config = dict(
    head_dim=64,
    vocab_size=8468,
    norm_place='pre',
    attn_scale=0.125,
    tie_word_embeddings=False,
    init_std_o=0.00419,
    final_lr_fraction=0.02,
    dataset='wikipedia_en',
)
MLP neurons of a small language model. Each row is named by its layer, matrix (gate and up: input weights; down: output weights) and neuron, and shows model dimensions 16-111. Each number is 128 + 32 x the weight over its row's rms, rounded and kept within 0 to 255. Numbers have three digits each. A neuron's up and down rows have the sign that makes its largest values positive.
After each neuron's rows, "fires before" lists the tokens most often just after its 100 highest values on Wikipedia text that the model never trained on. A number after a token or word is its count.

L8.gate1163:149081077124091135152193118114132109135157173130153104119101108111078096123137089115152138099103121138136133138159157139177120155146114134178121101082123095188119142123158068093176099115099132070120097148184098188137141105160097185123102083116163080119176126129094066121138140093133148107
L8.up1163:114091121100107079076069143180120085150140129117133098098104033171151130148125142103134181159106166121094148094122153126138138174143078163095076147151099118169076185111029132160128119146146098120169116150114072168115109131147132139133126140159149127146111195113134145182142123141122159134
L8.down1163:127114133101084086161099085122085150117113196129153169045101167103096119116153069134104162134128115119119104084181131102039082171117166116100115086060125130119146119186107165107129149136082064100167083087164139165174176146155141197179123118100099100095130152175059123184139126107103104157
fires before: " by" 22, " in" 19, " on" 7, "." 6, " " 5, " as" 4

L8.gate135:133120167151115126132104113213088172151143084118159157105179141145129169164135128103137083139093186083118072174157154124083105133163145114121112127170090164145101144193099136107125118080119146152146157166179087114172089158117153134040200157153130083179132147192112128147129094123144059101
L8.up135:125153104118078165098104123083111185165130136171091128136165147111099120141148103100107156171077094156097165134155194074140129147153102162132169148086100113117181085157116103161140120124105125189130153180131101195166137135089088135171097150116067105133091122085151181167131157178089134132
L8.down135:153121103076115174101086065091114146111103156122141209108116173163211141108182119061109053162101129115154123128214138072128139103143136192143095171095178140136137113156106154143119131167081106140102119120135079163155146148160132134107111125161091150136161092140153126123158106151183118139
fires before: " |" 51

L9.gate106:161116100135101152156107076149078181123142121141154154100173080153112126134144133137162128109145137143136124088153121107100071112136116111105113156167108175107156104158169061170211107132089131192079101109115119123137105136108104081116209114093149087139108160101085114138168119108133148161
L9.up106:108102118147109133124110162054091170099081161124075166186104119096155159075145162126149147117170092078143110143098139115109141149097117165145128110097142112174167128083163100115199123119125131133065113094191108095166097176162174133069129128178162124130126097159181144095149146135173167153
L9.down106:072121196128127119108126161096114147103119091157073132092048103119099149105118101128100148104104118065170072162133150114113144102133118096123137173091125098154150154120044171100152078069107133134121156093114121134083095131123107181119087154127128174073123125187089172084119156147120133147
fires before: " " 56

L10.gate702:150087130143088164092141158126189129119130213147114118114142085130128143108218082128138052149066076090132093120134097209132162135118057164130169130097139133138155129071139146176101160135118119147162117127048085134129112086098153105171082135131072107165162066119174156121135126109182125100
L10.up702:168106060083075137137167136174175135118217148125132195111127152100168122085154163145134049090085105156061164170165132092112101160116078159123132151109078093117098122134084172141130149084150175186143170144167111106082127094146114101156160044106144091134100122148165141178149173178153115134
L10.down702:132112129161146113120147119162153112118149114141137106131150082114142075150110168058142175110076169158113195138150114142162140106145084153133149139087101145112168139101111096125168169134140141175153097119129120132137104119122113139083181160137174096094142046144198142151155116123155109136
fires before: "s" 26, "–" 22, ")," 11, " –" 5, "ame" 5

L8.gate1152:164133111126148080130129125083162056108132080065123081068087080046105155083115122082092124156172161134104185118170173179065104151143103064157119109111081146122126163116080112164155109153134159117152168112198150140178153081143149120125144097152156107179138099158135162108108159104166105141
L8.up1152:153168068118213115115152100121103106100161154098130150146142115102151115089150186094153114170164105156109135089136167222086095136162105164128144144081136091104121166157169094131128152125095092134123142156177107114153126113097129078124198091149136102171104107122141134099061099060198140051
L8.down1152:147175099094123192112182140125136071104117117086078177112137132170097109138051101106119090107145120145140138127117099098115103122119085103134186127094148147145119130135131126132162118089170147190130189127179152195115103156107148127064183138135121117148062151026149163136142124038142085115
fires before: ":" 23, " |" 19, " The" 5, " (" 4, " time" 4

L8.gate636:142135133105123201142095083115154085104116152106215078052139163113106143152186102098109139170103139136134130099069152084152064149192194076131093076086125116139106123141180115100104115166082155175111099179176133125153083092118145120089088112094161103111163138085099138149100125166131164098
L8.up636:092117201164122125133174105173134093130147170129130097126174186101115118070101146092135131068147126123151076139111121115163110139090127077092137174141131149101141143118137129122111135080124205131113078116114160131140134118142146145093139189126170072126101095151141109165201103099073197120
L8.down636:132079139151070129141175106121189124148163144115141111161084081130167160128146114134139157125131109186150155176117170135128102145102161109114165160126122110161221120146145163097113155080107145138153174157122140128128121143123124137135122091106158105138174056130124175097091097109109124136
fires before: " that" 52, "," 7, " the" 6

L9.gate733:135158139111151159135087145142217125146137139146155062087128137135111102159124155134099120114099151087171116112169161149121127143111096125158104139183114162153162107165142056141099124104109160103159106151152060103095160135100125120092089191053155095107144069117178127106179113106169129118
L9.up733:154071040147158149137065127151144162118091171094120092114153166144155122200049151048150179138186168196131149114170150083145138126114152177128079174163200128126168108141111123137091113166133124114180158082156129140132181134177121167124117149115149129117110158148112137115118159103122130129
L9.down733:158120150130071116145106171097164112093120127135051108173196054091165155112172089170111112179152122110128143145129087166151171136079088122126090186068140139098151139112094155155178095112114083094088172113122142132081124103129176121170161158178137146113142152174130119151107084196141115099
fires before: " the" 38, " " 28

L8.gate252:154067121140177141153142114183152133076101166123152085116133070118101125160102145142098136088164157125147165122153097069117078169131154151124137073151110137094133175094084112204174192081142126052114107145162166158170126147107127196145127117102115083142103154078145131125138093070149092151
L8.up252:097167093103086130121150116226106115155138170174121105145108114163122075101138119107124115103144146106107172141128141086154099109157109116124131139142120149198155172131132125143163127163124155088093138121115122122078178166175157166140115122161132117179128115071133203128144150143162154165
L8.down252:165099140149150130172133117136103122147133125039158122121063157082152160118112111118103195085091100117093119143119121066081157110128137184105147064102139093117155126180151121122128126163082068149175131098102158156217109085110105161121071082162127139069118132112146054123132177168134080085
fires before: " in" 21, " by" 8, " at" 8, " to" 7, " as" 7

L8.gate914:182188116127134157114118084196128152143111136136191110117152110118151106110159150128102147121091202084131138105118151117163091171164113114133145121104160116179185079130099074169158108135131105109091044088089115111091133180127125114124128148142173159104122123126093092064062124088077150129
L8.up914:102144126170102106125148125115147138123126096157159101201056182145099077154173170134135158126103149110132205147099118075157125124139110174150127121132120149179103139134155099152162102133108114138098105144062150121140172190114086142116122174107123172149095152134119120113077184096153098135
L8.down914:128158150069125080150070085108117166131129119127175153139101123094109099119114102100156142105109170116087175127145127115100121205085149121146092139163064088170121107098055113173094116066105104085139095059124109153081119146142160108168065099178130127088081151118116188073129121201151155140
fires before: " " 51, " the" 9, " of" 4, " on" 4

L6.gate552:157101083097167151127143103165110142154128118130118096078126119157121131136081090145144112143097085155108105093118189147075104096120118151087126111126111131164108078091086112143105175148144147165117062123147146107168102158176157121076146184140159142117105191077147101166158105133112127173
L6.up552:107167165154130144099127146072098133099123112153156172157107086130149130114209142160103097124155101086127133156130113098109089134125098181087147110175136140163129117132094152134150142109133088165153134163105105051092075100148151121122124083117167134107141097214136121104151138157134088148
L6.down552:130146156187114146086208181101101139145095139111130149093141077114115145161140102200096116181178085116155098099125137157146147123111132207075181130131154155078108100142101110119177121088126104135131094152126096040178105067125072165147090144127161106057219162123141092088129151104146100177
fires before: " " 50, ")" 8, ":" 5

L10.gate1301:185183139101166118133142097120133077069154106099137148085158129147117122158129164120104117220096144174170222119144160100095112122109105156125135091158140156123123163183151144110123190084156166138156106142128085131138109068140145145121115106132156098146081115133164087140118079105113102156
L10.up1301:165094094119150106176138136182169155134192147139192175116152223083097142061072154167075145153170156151105188176136122090125113143175114125169187077145102131170113150143134146145140171100111089138155076153141094131164124127126110150078121147094091134125076023104165111093140125119136148154
L10.down1301:162194157119115134147147124148179147131118136102152098175148111132113069131219157155127101194130102099092152145180183116131159108116096099095123152165122124165118148141119151094097151110129172190143097118122203111160147097105108143111156169138205100146077155070129119183128114125125162094
fires before: " |" 39, ":" 35, " |\n" 4

L9.gate984:144119128142107115103104105170092142142163103149119122100121112064131155125103133188111072131099160145126127081139191157122126143145121099163105156145138135149133189178115115121148125162139145192128097109136067100127117152148134144112161129085109122120107127138162115162136149093138136090
L9.up984:103143094075124093100107115085130140124126126124129102127054099090112139136135154147108103080089119091078155110072047102086124167149127103145164114137087050122103116109145086151144152072043161097109136129049069165117134091062144109158163202124122207044085103181080119090135147131155140157
L9.down984:170149122097112108127120135133126118107175170093126178138084107132154138115117089084103051116119144101116175197104133142111165129094125146173156169087197115129143120120152147118129160194117139101161165131103126151119145124145185173177111137132111127111099193168102099125076152138138137118
fires before: " " 46, " |" 8, "1" 4, " the" 4

L7.gate293:133113106142168127127100119136161107148113140142141163079130149094149126135098185159161084153044109135090126101124161118076090130136125145047154061165144121163081146141116147085103128120123109124081128135140100115130098133142117114112156104079121054174140126093114159162067102100162121196
L7.up293:108108114120124169094165135083064129119122131111150104110111091169155102103165151081092137135184148144015110094149196098119132176055118113137127108130128157138148132081178122144072128096182151117144138137099125146124133088146105141090115177145128122168165092107101180148138151118103113163
L7.down293:127120145103084129072093111072136140165076072201160099158081157083097141163070092108207135180174154127112167128138164103127099121120140154093130080163202109161120129148128157118111135121152148162146155189123095131115140135203191122066155149192095092151118133098093095116169108167073126132
fires before: "==" 17, "===" 15, "=" 9, "The" 9, "In" 8

L7.gate972:160177149182095095167136072152122078057161129194149089133145132133171076152174197143080086148124128162139130114119219099090111135148120143157158128098114127123123149111064089127143123084137142135169152171173081092138095124120103097114117113084157150159123165065153082179087144119115085107
L7.up972:201162172155093052157102065159153096086153187107125070142174157146117146105131159094138079137128115135172128113133190150120090153127113140115097138066112117118084144113086113123132086092135141155142165161107154064133117172140192184075180060102189178194114045117147149238090098151120115121
L7.down972:179172173136088142131163106154161107124103117085166099161134102156074111137152168060115067148141157130139098110126199107159101165111147123102094128117103133058083117162092131139141123119144111084142135157129127134135135130111149162069110114109133177134136108070157115149106096093154110119
fires before: "-" 36, "==" 13, "The" 9

L7.gate1178:120124131096128083143182121167168125166161065088114119161121144137106112185135144165191118071119190112128094103120129114139127119121105173179194080182158096122159117102132154139188114103153163061087115075092125160123174199115122117153171183099128104118130131104156098157115150119166126136
L7.up1178:125138135098102133108093044153104161138159120164161100148065114143158117132136186129071119148095099091048143110139154051160119170121147160118082147105153168143077143154086146156080097173116073144080136117084105151142127121202157081136137069119175130082114196080116187131106170197164155140
L7.down1178:096150104162084156152141145146111135139161136182093137165135141122107081080139124133075108163106108134104171097067074133139113144120109145134170142092121169140172137151159148105064072088130102146115153137125085114043166120102140115164120158173169150084174141118122097154169119171148130113
fires before: " " 50, "," 4

L9.gate412:130156142158077138133162104173124157106153142084092160135116079164104137137187135119132141124116157124164047130136159068166139124158133161105154089147113155048140096100080083084099098149142108144142136098160102141166190173162160066162148151121100103146096140106115062164059135129142110066
L9.up412:167183129128154091133158106136118142132178130089059136065106081137156129103127152095086087169113117144114091113067143119123090133142155161159131108157140130094147105141161167105110150151095087119081142072172133071155163135105140116142099099129061125108159097087160116117146088197196140173
L9.down412:156116166121129139080162137164157128149113107111124077136123122113142135117158128122105109159165092142099117171128113121174133083102161124113130115071145092102155136113139147126140125142162092134084159134104156120090148130088152132148137179148123127087148093077121198119128169122099170089
fires before: ")," 23, "," 16, ")" 11, " |" 6, ")\n\n" 5, ")." 4

L9.gate1131:125131165150141120164125136156062128101147186126135163099132130117162140094070159079084172130106105084127123120150109177122139119182099097152134102117097111115084118088120094140110138101172075144078160154125061142154132101113150106142076142086106091162136078192116121129094179149145115128
L9.up1131:101135137154120124113180157121150131118098127100172175099121113148164075149070179188123122179106106082117131131070171104132137082136119138124151161111115108083093154171144077127144186116135153150105111114088108121166208126131150103106135083150132117144118119136131146101168137097123129114
L9.down1131:129118116131090086116116108120145149065122155147146135090186122106109170094146113168117158219130174174091103183148126142112161228075165133128109058151132154105109099117145104093125132138146179134179101115144085112082104109155120094071138124176150061132126040076112153101115112140077119160
fires before: "–" 17, ")," 14, ")." 11, ")" 10, ")\n" 5, "th" 4

L8.gate911:142150100134157098104107109185063097155125093188089097063155122148136173140132147178080107156176132121128125120141168152057103171134159104155141133141077129120152095104166125075085084149108164159147126153183127140131091173158144130107058179125153150149146111156128093075106142091124128146
L8.up911:114126120103176115145116109091189138094152135105176148176108117119169112141138116131072140053108140120067135128106128139101100158122133101154128150172137116156104121147177163160114122147165132129210181132076126083113162126102061098081130089136121128154159117125120072133100137134129143124
L8.down911:084110133126116179141160092095109167086121150120127129144181111136141118147137136148141104102115111130113159124096122124137100137178086089191198127151101166143107138140157120156125089092144160111177147101108121123137100121075130159082086153139092157182068155080073115160172160167100127109
fires before: ":" 46, " (" 7, " |" 7

L10.gate391:153171140159133116144149123195120089130138148113126134102163111141133155140147136144124166149127157106087114092077214107160124141184101154106153118152117134140099160095071084122157102126129168121146063150149101148121109133144142094102161114113207165152123119102113139150123110124119101190
L10.up391:163191145151131165089169112131088075097116154086102166153184096132106126148148159097138122183127087124120110096099160129180096152144102138109089140102115132084068125126083097182150098119156162113160099187118139114192121092131126094133214115110166129191116091038121147156095109105151109128
L10.down391:149104132127156108102115134104124119089110144037160134181102158125120145111096152092113118139088094128133134101147151107146095126149124151098083129117153125081072108129133141132128108138131113100137130162132162142141193120154162125113125114141120131179112117074127133144115108133111137105
fires before: "==" 19, "The" 16, "===" 8, "In" 8, "-" 4

L8.gate1001:052133104157114136180139129125159085093131094145157105138082121155084135161127149125130125166069102088120133183148150066130115101132113146148086080145145069102187136091106098207169100102152156093146130050090093149097074165156192191109194125114122137151106147150168092151087151127090146155
L8.up1001:121144160122158117028088131171127102174165114108165155102110081138076082108144161124121178122115110117093131114159129140114155156197162098147133073219088047173159096105119149091196132150146111098159140122117085112121163086143188108126104118162106147064171201124090087096085165227165193125
L8.down1001:100117179076064139191122107127106122132145143040145217084105124168125170096152153155081126135142128132132108159120112094130094112099144153122118113129115200102190122141086147132116108179192104144135134133095118162078136134135108149172147152184169186128100157141134127110155175086139166117
fires before: " " 51, "," 12, "s" 4

L10.gate779:157163132135124200053121068122117190118136147111187099173189092106128134113092170135166170071096126132160121093120119091119142157114146197131177120180131141205108172064097128137086107085110170181118039108086136156173052111196073095120097193153133137135147097134161095098171173102147107100
L10.up779:125099093166105161110148121124089176140138158120149146160122098128067162088134167131128221076077090162141128124126067072171144155107180133097066160135149088142179154042134146139133175124142140146084039145113149175134108128169077095153084150165159145124142134135144121140182147093152187114
L10.down779:132093167130137112009151194156059081093135105086157124146114155109111175181082110099099119132175136162140094139176024130063111141084137125101144128130157159076122136150122073103134143151140135115155139125043116153113093143115113192141128141106113161073117147177060140082167166064138163093
fires before: " " 52, "000" 4, " the" 4

L10.gate718:171139102176157142113105068194102064111157128138180093157106123131165134101141171101133130106074100178098116106138143124162086113169099117149105000153102195161062158122113144147133048185140165100045170131162111112173077133139184101141139109087170152129147131111132098152110104173093107156
L10.up718:136116155178095139069136131115128130094079112123110138135149069145118106119139193102130143150110153122176102092114195108128073135136182082100113134125111130097066153183159105162085091116139114143089126121138103144182074108139159126118127135039129185124098091046214138173074086115105132164
L10.down718:150155138130087122088109076099165138093116121122146125101159116121121095124120167134145094060106138089160083098121141126179079143140163113121151132125160082115054165154077175142131083109152102161109136176116166175114103080123152124102166091141144134123120123079121089154069122120091084114
fires before: "==" 22, "The" 20, "-" 8, "===" 7, "In" 6, "M" 4

L8.gate872:127161084108078177120165091158166103109153115103149094121097080087137095134134064128068051150113145122098124165168174087140145150127171145113148119095133103126129110097113114106203139181103146193151128180156120152098149129130122082142148113116177108089175126197134102118126077146077111132
L8.up872:158084105088131203140155123079158077139114102136089122136153138134150140123122101148130144163124108128172133115073049084062143116122027115138161154066102152160139098132108150103109159156125118115125136115108115092120143101163125086132166097122145184143145188135184130095155097119118161112
L8.down872:140148116152125089126170139146189158136134183123134131181119089121154150148165071077158149119124138114122123143116150056075157181113089138175053102081162150071091035114089105138132140145103066134150111104188149147089161125135181128133139095145138102137162070117107121193103165168082169108
fires before: "." 30, ".\n\n" 14, "," 14, " and" 10, "–" 10, " in" 5

L9.gate1267:119137161166158080117141113080102082139142103140134070102125140118152206091107068069164114120084139138126152164072121073157178143155114099116132198176101117174145115120102114138126075166126110112174109155094096096165149208161148097174108170106161098153150061166144120126167184144122120110
L9.up1267:127158063124049138149100125131152167145161111115098132107079121125054124137128106197188161108094164161104199174181163117119119182105137124113130112117118121154101130102131190143123159148114123108093181066146139145100096182130121105095129099132136123125157109044139131097103110132107096124
L9.down1267:131205134135141162133133091120128145164105145177118077140127120134096115141130154121145150115182110169109171076144110076129159123157165200135155134145157084184090221163153163116132073079102173145101140125107135100087141119130092147083162087108107136113099108079174095110144118170139150120
fires before: " " 27, "," 23, "ette" 4, "ed" 4

L9.gate251:157122124166127081145138076111124112107107071142188156137108099128149097147140092129146172208124103102141156103127191093116115138110168081147167120123136127185082114092115084108138089076103155091133139105114112143103161150160150133104163133059159141064089214062136057175137117103158169086
L9.up251:114110170141094116081147101136152102148115148139150084116120153159151103114155134126160155200153123071124153106123166121149139099099125210068157111129163150137122138087098123154140160146071119119085154134123132108102133138109138023133169111124055150086097159118096116124136131127095147093
L9.down251:149156153178107128152129108133130153184095138078170155130098158092180114125142158154114101174139111130190124077189058057095127099090129161092090117097094108107191108107114148145126165087172103174053096134141101145111165174137118145155156074137106101092103096145085117134152139177042097131
fires before: " to" 30, " by" 26, " in" 14, " with" 5

L8.gate741:153159134188169135173130109173136078082151157123133054118162157106075151102102172022159113127103152136125094113122164074159132114108169132115124110078111109099130104115118103110120079102165080159141176187135098096157139138184184155122111108093165108153115143086092082202126119139145135167
L8.up741:143231170105105075150101113095176129114165070105195095157170121196144159124117176113125152162129120123137161156130219125156151125193109079148099057085111155111112135073145119080141201143144158085103154143134056124123111153123164117105117120136168176158126112089120134123104121100084109123
L8.down741:189133136109129128139152115120105094117127131043120159138121152118133099132111154091124136126154070094075159115127187085117101166225140147145128133113119121130099167115111097138153111128123159130099105128158167116143178134171117116160107107140178133133117162074146091196130082149117105119
fires before: "==" 19, "-" 12, "===" 11, "The" 6, "On" 5, "In" 5

L10.gate871:148125161103122145179058108177071112125086115157183085154114219174185083102147126106159128126061115170096128127078170171144105177139129160111131119130131109148096171125081129125140099082112142135171064143110088126111117094170124082114142174126157161169114137070119066185148088102166128105
L10.up871:130092109120120168142122119154106159108192147111129185168131157166111109071136143132128139138104099126144094144105121082124107154134160147126122133119157145032159120095104137114191135109154128091142090121107191139107153118109107114059121111105095122153144062083136106137094095170207110136
L10.down871:144155160134123130068196149121127124123144156111122163152131106143088110122146115095103129133142085140130111164138168089099068114133118108131131106134147129120108123089141123142096129161088156113126139115130132175123133115094148138115097102116104108124071118150123155101115104115106110126
fires before: "==" 20, "===" 18, "-" 7, "|" 6, "=" 6, "The" 5

L7.gate1120:080169113117101118125107112084099126101093153111066182155126134165112172110100097104169206161110112068116070137155097131143138178152120116103114128114101173133143110120113151184216139112038088116068134141110131181177125165134126124116099117150114079090126143128149120104154173134122156132
L7.up1120:104149132170169169092164130089110095103120139126122128178113128164112068096192122089131078105094108149167153153100100035091117041133063173112099086153118102158155076135147146153175124125087135078094098097117141122137141103167153146125109105135118060119161144117099166173118141097147118157
L7.down1120:138117136142145129092163112136149085133113187133081087069137132147066139144163122180144161121145100143098157126134089139122125097090105110070105111160202130143126156099097115085096094160128161147140028134136150147139173125078086103147088109142102169207150096115158087095155134150126115111
fires before: "," 26, "." 14, ".\n\n" 7, ")" 6, " and" 5, "–" 5

L10.gate512:116177136117136135142131082130096158147169135101138196157110120144076145152095140132104162197151111069206181122157106153172149166197101145145095135111124091130100150122090076122117134163084084104162022096056104103132114152118102075117124159122190123115172137115104106045129139127103157127
L10.up512:165141118137133136119113100124091159113172186114144107090163120106120142092161089131092143133081065157146121202045187111145192162143125084134145125118121119106113146142126091089137132162058098205146094130148067140148159118128168188129142183151108107125112121111112133151123182133136122172
L10.down512:139160092134100086088107102151097123153144160103097119123102149098087193130132096111187150162152109120212149121097096154109126089177137149108142130137125091138145130081122146184094101144147135114163107099117127093091128116157141078127129139144132088139079161181103132156103109148112152125
fires before: " " 49, " October" 11, " August" 5

L10.gate860:134156130082131115088120069160088194116220133124106151041135139117114146151086131095141163141200139167209139089147151128131140124163053108143098163107143105122075147058140094079074200118114122111097126107116097117126095154193098073131067117082181083101172094154147148113073149079166189102
L10.up860:151122109130107155132178165114106122149085158125103126086121131152185091106085111089127167114136035123129163131123174145154100176170114106148146135131094101141083129090148152133099161153124074103155133130084103102155111135165132126145117084161161089113114141128144128100105168058186124108
L10.down860:178187134121096105166085114188109173134103149083123151093148158152101120125074133083148213118152157131144092105165117077104153122166115089162044137158072088170149115050108111142073072072165134093168119090108111097137053164148169164095157148119167104119085107133117157130162160089126075074
fires before: " " 64, " the" 12

L7.gate331:167149198141112116133085121182141113154151126143123144063125129149112138079124148080167109094074113150123171123087151141150159134096115187146135091130101098200026104166122103095142076126144116160108156107146082070106131137160121118141157101136160121152167115072130124163106171087141108168
L7.up331:174133138160089137133135086117188155118115143159149082175084075106095149101106150100069134175147186109081090120072185118105106132111084109110134112105149142131144134095154104134143110144102176135123147125125159160138115094076170134129099102185154127117093100131178109159140164128107184158
L7.down331:164121155109073143146133092117138093096136100089131096141088151127079178177087166042201106125081119102105104077102187115095108159112064109069107110078164167112138170142130097142132109090165091122169126136093098149142148147164134142102149131099156131095099165085124144204100087101119116093
fires before: "==" 16, "-" 11, "The" 9, "===" 7, "In" 7, "|" 4

L8.gate867:132155118144148191083073115157099112125109112122128097146192124169155182101100092133158128172106107158094116107114093245138137235104170168109141186120105080152092095092130133169146074136109149120127147170156090080151115163173097077174134154135120082080155113104128175132194113162110141091
L8.up867:099155155115087145087129160073094173086136135152115143101088156159107120110139122111115114115119164102121128125097128090109109091138128106111103139106104156141115092161114123054146180131123099171141170134165136158056102206144160116141133083101129119154203194136090064151169095104130140093
L8.down867:108155178143110101128140103152146133112137089120073130147098139154140101094097115158094140153107138102155174157191144151113150155110109139075152124135082142121153128142126120125076081163115088101074115096075101145152103089119148126130119079146117135095076115094191153121111151214120132183
fires before: "," 22, "." 19, ".\n\n" 10, " in" 6, "s" 4

L8.gate1128:132146144118075116148127081136140114129162108128104116085139131102143091118125100157154090119103159092070145128102106107140151149166159173130132121145119145143120082142069114114153138066127128133177102051141164160100153112114163113132167190133144061162117172089129128154120217128162068115
L8.up1128:109123192161103070116085148153183080187103090092062176143113096152116113100147098148177145125105076122103145142106126103095150104079154148154130184131080189082172135115154096140125183119115133143176098140116152139205135136137168180141181151136125115179098138068104157169134133134121119152
L8.down1128:091125180140114115119055171107128108100099097149163199117147194108154126121161120026153153128118145097134146082106120095075094139066107137128113197089171102104142084113110185171135176114080183157112139125104114114145071171148140144149207117109115185086190083079086079132069090195113153079
fires before: " |" 43, "," 12, "|" 6, ".\n\n" 4

L7.gate412:101160117151074087130084090168091156092096159128095110177166094082166130117153088156088134200141145122152081170101102225141160139144118123122157132111108201143148159097123090117168110135108096141183140149082103062143135155162135079129144137073088143091097153119089157163091133054078118088
L7.up412:124104099128142173179042038136080137078114171140162049135170132098187098125160146136144109175172094144087128123084167132108174094132128099110149137151120145089096148097168085149184136102174084151143134162107170177131104048103129135143055120155158122129135151124124114177094157095112155134
L7.down412:077179145100110130130133156152120160132140103123129118146129094129107103063164126140136083195167159168136098162165116181164172120071135156112155159103124153153135137169146123132207109136159131123196068099084068068151151110110112128131154102124121120110128129117055170139119122078089095092
fires before: "," 15, " of" 14, " and" 10, "\n" 7, ")" 4

L7.gate472:151145116120126111151155116143106155141090109089146171128135102154139083137183122130176114218157143126144107092105081122091128090121102122110155108098120127191132178109107065126111173170085103144111155192186156071124121120148132105093159075078110090131139156104119155128129119109166131139
L7.up472:117058139216143084151142134162157127173119157090068123197105171124163093144132118168108104092125112110157124192124065114148169137104114154159096113102150132123106114120155111138130181139112094081106118150106177169084092115203147081148146161076113114093217096136115137089110104091084132110
L7.down472:120101155070153134119089118128126098151157160082137089113076161105114085135145141081083204069138125147110139147123170159119093092180159081088087075132073094134094148153156126173138134095171141126159068123164083124155187083091099127193063166138136129171132101120109126132122158145101192089
fires before: "," 25, " to" 10, " and" 7, " in" 6, "." 6, ".\n\n" 5

L10.gate412:166155121177118154144095081118110113184133126136178074120130127117120117165138116108150120165135132160110163176076152149150116174132117099129109128148133095113076166096197144108098156140176209143118133148080171152093119147118093089103078139150126087110137076104158107117089106025144184068
L10.up412:158098099097151115152139117158165127172110162157119092127175128065119095098153153122095140111117111193067134171039128189171064176126049179104110096091114126152152093080119098133154174066106137132119084152127155124179134103153101019150116096192112089112093146158143140137117132194149082116
L10.down412:164145114165107175064162091119111065129152119079183055108143125165096101112134108128106188059143113137144169155089114117119115175117049124100155142104171080123117131123137178116104167113119119152113059129107136088132138165094115137135158152077087108125164132180124100130176138131066125109
fires before: " that" 26, " the" 15, " to" 6, " \"" 6, " it" 5

L10.gate1061:138128108178124129099126146070082169115139134144156092134145091097098101160089113112148125120145169085164116181116138133136084128118126091172139031142169174161115145071124117188146134107121156051109085126172119108125094149147123123133090186118139117166069119084161049145127152111138134135
L10.up1061:157148099129099179079079163069119112148132157125121121151185127101117188108069083145069128179122116085161081198119133123225167144098134103119148166160135172165119085097136169147130128133130096125116117156073146084112118121155129110115101146123142140097141090162133119100072135132126099110
L10.down1061:122132062137109130164181128129142096066104102026064102167110144107076095138143090165101152123107044128168131138129130152152143160115111123074151148163098133129114118177084127146130121087157086158080125161110129109167130111086089136142091112105117113167110146114170137102123109150140161147
fires before: " the" 32, " a" 9, " his" 8, " their" 4

L10.gate72:177171129157157122099106182154105129148117143157166079090178103154174122120149163113191133122099139141134140148086085125153126174144155186134116111134073134178101127075181119159083142125120158131107109129148154078103076126145106092114093165133154095149164106128131109134087174130079116126
L10.up72:165120123162086186137138092150113069135159163157155115088132143116096143163110141082158137091134118111140181172122127092117121135120150092162117173179176145158117140120139158117094062158152146128104095183055113085120110084121111145148068168132205034183116107128136098082120128151127136109
L10.down72:105032136110121164125129094172131177172137121079154135071116145145100152162139152131160089041166153176160200156165043155094066155120097138107091201133113095109142123106195108123130130126147119094075093136143152164144168142138116121119148142165165090157131166153122139188172123143146149198
fires before: " that" 30, " the" 19, " his" 9, " to" 8, " a" 5

L8.gate74:170090121128136123125126102184163099109141157146147084108089146154106121099103152146127126131080187089094108116069134124114146155176152115106106137181051119158181076125151072105164143150130124165131127120115146075142096141157057091099098170104068093141109152076146107155069212155150128174
L8.up74:194069143122149149140135103134199131178110145159152122193126106162138115121181095138165103076091150159143177115123110126122151174127130171091096072168063078132128148155118092113114148133178095112079105155127109079091106140098157132118132079172128121157121132124118195178155146094113177122
L8.down74:082123157173096083135159182135174099156135107060141143129171114127108122129156080108113113076097089116142114151169081119106123044087134215148104144173082093097152112117152193102079087157156112073106154114114146190167087133129111151121175083174142172161158107150128146125134055165082172142
fires before: "," 61, " the" 8, " to" 7, " a" 4

L8.gate450:105181166118063140089170109106143118076072144099104106089136115114127100160147042074116050181159116145115113146090198131153158180123186085112100105066143169142150109158070134087141080174098105155133162081153114205073130139179164094145128087108167150103129120100135134123146160034099084099
L8.up450:142166194136079074153161073116107149082114132102098157162118174139151145115186127173112161168127110154117083152132183174179091088077079100111162072100122117124128095149155100119169141161086098111139116171162132200128128160151158162131152099090174172151099159095110097109119137164140160115
L8.down450:127117206154132097156107131166150106132128164062161177151118092169166153059136103134135112138094138114107106175118167152140172066163119134133092078134134123136097097151116093078126108117101117140130124143156078150139120142092094126121161146089161120108132152152110172139074085198095154100
fires before: "." 26, "," 20, ".\n\n" 16, " and" 5, "\n\n" 4